{"n_layer": 26, "d_model": 160, "n_kv_head": 1, "head_dim": 32, "d_mlp": 320, "vocab_size": 1024, "activation": "swiglu", "rope_base": 10000.0, "bias": "none", "parallel_block": false, "init_std_o": 0.0447, "warmup_steps": 125}
MLP neurons of a small language model. Each row is named by its layer, matrix (gate and up: input weights) and neuron, and shows model dimensions 16-111. Each number is 200 + 40 x the weight over its row's rms, rounded and kept within 0 to 999. A neuron's up and down rows have the sign that makes its largest values positive.
Before each neuron's rows, "fires after" lists the tokens most often just before its 100 highest values on Wikipedia text that the model never trained on; "fires in" lists the words (lower case) most often at its 100 highest values on Wikipedia text that the model never trained on. A number after a token or word is its count.

fires after: " v" 23, " T" 22, " V" 15, " an" 15, " Sc" 9, "en" 5
fires in: "total" 22, "votes" 21, "another" 17, "vote" 4, "vermont" 4, "vitthal" 4
L9.gate119,167,257,299,149,218,194,253,217,133,149,220,210,156,105,190,261,177,207,244,253,160,199,146,222,208,231,246,210,206,186,159,179,233,212,244,198,133,261,172,242,185,187,207,186,162,242,223,153,211,157,162,228,204,162,132,75,177,213,277,221,153,173,202,201,204,221,156,237,146,193,260,184,236,186,134,241,255,228,174,205,182,176,215,181,243,202,176,178,203,126,189,201,175,171,242,226
L9.up119,277,183,219,188,201,178,165,164,196,248,215,137,230,257,215,205,224,166,216,269,207,197,232,192,235,176,169,158,122,265,272,197,178,148,220,105,155,181,195,167,280,104,338,255,141,186,150,193,188,153,158,222,213,205,177,219,232,167,201,190,256,195,165,209,227,184,241,243,179,231,137,253,203,181,208,256,201,235,193,238,269,132,189,210,218,198,202,166,140,184,160,208,145,198,218,234

fires after: " T" 28, " v" 23, " N" 10, " V" 8, "N" 6, " is" 5
fires in: "total" 22, "votes" 21, "not" 17, "notes" 9, "vote" 4, "turnout" 4
L11.gate14,207,201,256,163,258,102,277,196,167,168,239,202,173,192,184,267,178,228,200,221,234,169,213,228,211,213,160,216,177,208,154,233,185,209,240,167,202,155,182,170,166,158,222,220,220,150,203,144,183,133,266,272,192,173,159,157,252,190,231,189,150,152,252,217,131,233,224,315,202,134,174,281,275,257,160,204,188,212,221,252,144,243,193,216,198,130,189,236,191,213,207,283,230,222,143,212
L11.up14,186,235,239,228,275,143,202,147,159,169,162,183,162,191,197,269,253,154,224,194,198,234,227,224,182,171,130,240,200,154,147,238,202,217,221,127,167,180,167,183,193,181,266,208,218,220,180,106,223,203,167,270,224,261,167,121,253,220,274,196,190,180,215,195,191,240,238,241,214,69,227,174,251,210,164,142,257,189,234,196,233,166,192,127,182,148,115,267,199,174,175,263,155,209,182,188

fires after: " T" 40, " t" 30, " v" 14, " V" 12
fires in: "total" 22, "votes" 17, "term" 7, "treatment" 4, "target" 4, "terminus" 4
L4.gate21,153,198,199,154,218,247,209,223,139,242,160,168,219,241,185,196,161,206,195,236,212,204,147,185,163,226,278,204,289,159,185,145,237,178,232,228,234,194,206,239,182,159,236,264,166,239,183,198,128,165,221,261,294,221,167,183,203,233,247,231,187,263,276,239,181,198,220,233,181,144,231,160,271,190,173,200,209,244,202,184,141,160,191,169,223,168,122,238,160,173,147,195,212,212,175,275
L4.up21,207,196,167,258,215,212,244,195,207,182,266,270,158,183,228,150,214,129,142,250,214,200,258,233,264,240,157,159,208,242,199,203,178,142,335,218,236,215,143,153,185,120,225,222,148,224,171,134,259,183,163,154,160,252,159,172,222,171,215,181,263,165,191,223,201,194,228,238,174,232,177,219,194,213,226,244,256,188,242,238,222,229,204,234,246,242,189,192,268,205,269,192,169,213,193,224

fires after: " " 79, "–" 9, " (" 9
fires in: "2010" 21, "2014" 11, "2020" 11, "2012" 10, "2011" 9, "2021" 7
L2.gate250,223,185,167,147,143,217,172,234,221,217,196,195,255,142,239,194,197,190,130,187,169,240,244,210,191,148,169,238,194,180,256,211,209,205,142,172,228,130,135,137,238,228,196,211,249,192,248,230,201,219,205,162,168,217,164,266,219,229,261,164,192,180,153,228,211,156,190,145,175,187,161,214,220,226,210,217,204,122,259,266,192,175,244,289,254,191,207,202,213,136,256,194,206,143,157,115
L2.up250,182,177,111,188,117,219,153,230,197,164,217,212,212,189,228,208,249,227,180,203,226,239,270,144,165,201,158,234,158,156,268,219,176,194,100,239,227,145,173,156,208,225,186,207,164,190,200,231,220,184,183,206,194,177,138,224,178,199,251,222,235,219,153,210,242,147,191,215,228,190,193,185,219,216,206,184,165,182,213,236,227,157,281,242,267,135,210,232,188,184,282,214,244,176,92,148

fires after: " " 81, " (" 9, "–" 5
fires in: "2012" 11, "2015" 9, "2019" 9, "2017" 9, "2011" 7, "2018" 7
L3.gate32,184,205,223,212,239,110,154,232,171,168,187,138,242,240,145,241,149,177,194,253,248,243,186,198,233,194,195,162,180,206,229,255,283,202,209,219,90,197,218,179,176,193,173,266,210,232,201,86,178,154,257,257,145,184,225,206,244,175,157,232,165,173,157,195,214,153,206,180,182,106,176,217,208,195,236,171,171,210,278,157,212,182,216,255,203,168,182,195,170,174,141,172,250,194,297,184
L3.up32,159,207,241,164,264,130,169,202,126,151,197,152,242,233,124,251,153,173,224,231,240,252,209,175,245,203,180,160,220,202,255,275,299,193,177,205,77,220,235,152,195,195,190,245,186,218,207,123,109,191,248,260,199,182,217,217,235,188,160,234,189,170,208,145,196,123,201,180,182,117,159,202,224,203,209,160,185,186,246,154,239,193,229,238,185,185,197,226,214,164,147,206,210,170,302,184

fires after: " " 84, "–" 7, " (" 7
fires in: "2020" 20, "2021" 18, "2023" 18, "2022" 14, "2024" 11, "2026" 9
L2.gate180,177,165,204,164,177,195,156,256,207,201,200,174,222,159,241,298,185,129,136,141,200,171,184,240,115,200,210,182,170,167,270,225,213,147,165,273,230,182,171,182,207,241,170,242,196,174,159,182,275,233,189,241,121,221,188,167,137,228,247,212,214,254,210,226,179,173,118,206,223,152,194,200,253,233,255,187,171,296,218,199,235,174,186,196,359,238,230,207,146,169,221,207,228,243,188,226
L2.up180,195,183,175,165,158,181,147,256,199,157,209,171,191,120,268,248,224,146,155,83,181,180,167,265,142,139,199,185,201,203,254,168,167,181,204,242,212,179,188,163,195,243,167,228,189,211,172,209,247,223,231,220,165,237,174,217,112,242,236,185,219,226,187,202,233,155,99,191,266,129,226,223,268,282,240,173,186,234,217,279,249,194,221,209,324,234,181,174,229,209,247,235,245,231,165,172

fires after: " the" 15, "em" 13, " M" 12, " a" 10, "le" 10, " E" 7
fires in: "university" 32, "democratic" 12, "college" 10, "age" 8, "museum" 8, "education" 5
L10.gate294,176,214,224,153,258,180,270,215,214,226,163,264,142,144,255,233,142,236,220,204,203,204,235,219,179,220,157,177,258,213,151,268,243,268,242,336,125,158,151,230,174,180,207,187,201,219,156,230,232,233,227,213,173,202,143,264,163,241,152,150,214,221,202,181,119,115,224,217,202,250,185,203,194,291,190,184,190,138,175,167,229,144,201,210,206,184,202,148,195,127,201,252,212,135,206,203
L10.up294,203,178,190,276,264,222,123,259,203,161,178,188,222,191,258,137,196,193,271,191,180,203,232,278,233,247,197,246,246,110,219,220,179,307,188,187,137,162,223,281,158,186,182,267,224,193,238,191,154,191,196,192,220,161,222,85,190,199,193,236,273,156,248,218,188,186,194,78,193,248,216,122,198,196,189,213,159,138,234,237,190,221,173,228,224,212,218,143,230,181,229,222,219,222,210,152

fires after: " " 78, " (" 13, "–" 7
fires in: "2020" 17, "2021" 14, "2000" 11, "2025" 9, "2022" 9
L4.gate313,172,164,210,155,165,146,203,262,203,194,217,227,177,163,215,264,157,160,133,187,222,202,203,203,155,174,164,189,185,195,275,207,264,215,200,176,133,184,190,139,276,210,158,253,182,161,252,154,219,190,236,237,184,267,226,202,240,186,161,264,203,219,159,206,190,155,172,191,226,162,253,247,258,227,210,191,179,201,266,160,213,179,271,255,299,150,237,228,151,168,226,230,304,224,216,110
L4.up313,150,129,185,186,141,162,181,214,207,186,216,230,220,176,256,261,205,165,191,193,268,212,225,175,200,163,137,177,222,236,249,227,293,261,236,187,175,139,196,148,252,204,171,234,168,161,218,197,166,214,249,225,176,293,216,231,222,216,138,256,171,215,92,179,175,170,157,201,182,197,280,227,279,260,234,193,173,115,261,202,221,151,244,245,255,75,237,258,178,178,193,235,239,205,244,143

fires after: "ide" 16, "re" 11, "iv" 11, "ree" 9, " Mar" 7, " Eng" 5
fires in: "video" 16, "greek" 9, "received" 9, "marine" 8, "dream" 6, "engineering" 4
L15.gate284,86,144,194,200,254,190,142,204,240,181,210,276,207,191,193,251,217,259,238,252,191,188,202,195,179,218,197,238,228,206,170,159,202,234,244,122,198,140,172,212,213,204,144,180,153,149,167,169,243,162,99,249,222,139,199,231,159,167,168,182,194,197,183,161,164,276,210,179,142,221,169,201,171,165,190,222,267,280,141,176,198,236,187,186,222,151,144,178,171,271,266,188,198,221,203,201
L15.up284,113,180,193,183,309,159,165,219,214,198,285,173,145,166,203,236,126,202,168,246,215,238,215,241,169,154,192,160,202,147,210,272,120,207,149,226,225,169,211,187,226,219,185,200,226,185,264,191,149,183,175,214,172,213,243,209,178,220,148,189,168,206,137,147,227,214,173,184,215,239,207,194,178,231,233,150,171,176,148,200,217,232,265,159,209,208,199,165,227,256,244,185,178,209,128,173

fires after: " " 74, "–" 13, " (" 9
fires in: "2020" 17, "2010" 16, "2022" 9, "2021" 9, "2000" 7
L3.gate255,187,135,182,125,156,121,139,240,198,220,194,235,295,165,195,219,220,148,117,168,245,240,210,239,195,128,158,215,174,146,282,234,188,194,196,201,251,128,155,174,243,232,228,181,192,123,246,289,217,237,241,229,156,157,138,227,180,206,226,194,197,246,226,218,187,142,207,165,233,136,161,218,196,262,181,196,163,157,249,212,183,166,284,224,284,140,179,193,227,171,244,207,219,204,123,186
L3.up255,231,213,150,212,137,190,180,221,225,182,204,183,232,170,254,200,227,211,134,143,164,292,237,194,151,146,133,215,208,186,259,241,199,192,132,217,273,163,154,139,251,277,209,244,203,209,192,229,203,210,203,125,219,254,173,291,165,230,252,167,202,175,152,171,249,161,171,160,235,226,186,192,222,212,248,271,228,117,259,222,259,157,211,193,277,170,212,237,208,165,252,241,222,155,139,123

fires after: "le" 28, " s" 28, " S" 19, " a" 8, "an" 4
fires in: "school" 36, "college" 28, "schools" 10, "age" 8
L9.gate244,214,186,183,166,172,182,142,256,165,177,195,150,158,170,237,163,204,200,227,236,213,201,181,293,227,133,189,169,161,204,215,228,240,227,160,273,141,175,167,225,200,249,133,113,197,283,218,183,287,187,154,211,225,156,251,155,274,140,145,188,211,191,259,177,208,226,178,151,193,235,208,203,255,214,113,125,194,215,174,283,192,213,198,159,244,199,181,152,197,116,204,210,193,125,185,176
L9.up244,199,149,172,220,259,116,196,172,222,153,189,173,196,192,260,146,160,166,248,208,248,227,198,253,170,174,149,203,244,224,213,213,224,256,191,215,209,203,229,326,169,174,165,145,221,189,204,186,213,162,174,233,273,214,182,205,199,187,210,162,230,178,289,242,192,155,240,213,193,225,202,186,222,221,138,215,117,246,141,293,255,185,215,217,204,171,209,98,152,180,116,267,234,139,201,222

fires after: " n" 19, "ad" 11, " d" 9, "le" 6, " R" 5, " cl" 4
fires in: "due" 12, "radio" 11, "release" 10, "next" 7, "named" 7, "more" 5
L11.gate196,175,183,140,164,221,223,220,228,244,130,144,207,210,200,222,217,244,142,215,172,213,197,192,235,194,195,130,226,303,273,170,240,144,232,251,204,192,195,162,224,240,221,165,145,218,103,188,245,215,227,196,180,213,156,181,247,261,171,204,183,256,207,144,165,138,175,229,246,165,211,202,246,228,166,247,163,162,262,180,187,199,230,211,161,221,225,126,226,205,246,200,193,174,168,135,193
L11.up196,206,186,104,244,261,195,219,200,252,189,188,192,188,251,238,180,214,224,220,175,262,186,207,190,199,144,182,153,172,250,258,195,166,211,186,200,210,193,207,201,271,221,203,226,176,150,164,234,208,267,190,219,165,200,116,227,273,242,130,164,286,205,207,137,176,228,184,236,262,166,138,177,161,136,235,128,139,298,239,185,192,164,152,163,198,180,173,237,246,283,164,186,177,212,171,215

fires after: " H" 34, " B" 23, " b" 11, " h" 9, " p" 7, "el" 4
fires in: "however" 27, "board" 11, "how" 8, "howl" 5, "power" 5
L6.gate255,217,218,165,246,201,216,227,217,205,209,190,227,185,159,207,224,166,206,193,74,225,279,227,160,192,206,234,184,261,203,196,187,206,279,255,206,134,122,156,151,223,146,188,189,192,200,176,266,204,227,240,219,204,183,232,135,158,223,167,210,193,232,248,206,176,184,218,218,276,232,193,155,278,181,203,204,160,289,247,190,210,183,186,183,198,222,232,194,251,256,157,131,237,229,138,202
L6.up255,201,216,194,222,186,261,273,193,206,217,158,229,156,174,238,274,143,235,212,124,183,282,188,123,201,234,220,167,195,248,178,199,243,228,239,200,194,172,164,147,230,185,225,249,191,221,221,313,160,235,208,208,234,213,190,136,183,186,189,195,231,217,235,182,205,197,287,156,242,246,196,233,251,238,201,253,186,299,270,207,257,221,160,194,184,202,272,221,272,208,191,187,251,210,103,185

fires after: "." 57, ".\n\n" 11, " J" 10, " M" 7, " n" 4, "r" 4
fires in: "a" 20, "after" 11, "jr" 10, "as" 10, "mrs" 8, "according" 6
L18.gate228,229,151,236,216,147,192,173,158,211,166,177,157,317,213,231,257,200,180,204,215,210,116,201,235,182,236,155,192,203,176,233,151,168,223,188,182,241,161,273,111,156,198,180,201,236,154,169,188,204,152,175,199,150,127,214,219,178,205,211,177,236,202,243,244,153,221,185,192,199,230,162,140,248,217,214,258,189,181,224,156,240,248,260,149,174,135,278,171,213,155,180,174,110,220,224,170
L18.up228,204,209,204,188,138,248,184,229,243,187,211,218,178,165,253,139,255,158,164,205,257,210,184,203,123,233,192,208,167,220,222,152,141,228,151,194,205,169,160,196,273,221,133,264,273,203,182,224,187,186,193,228,198,221,280,185,188,154,187,195,159,178,179,81,209,174,194,172,248,201,254,189,169,158,240,280,198,175,174,163,177,194,156,294,186,198,221,182,180,209,171,183,236,249,266,256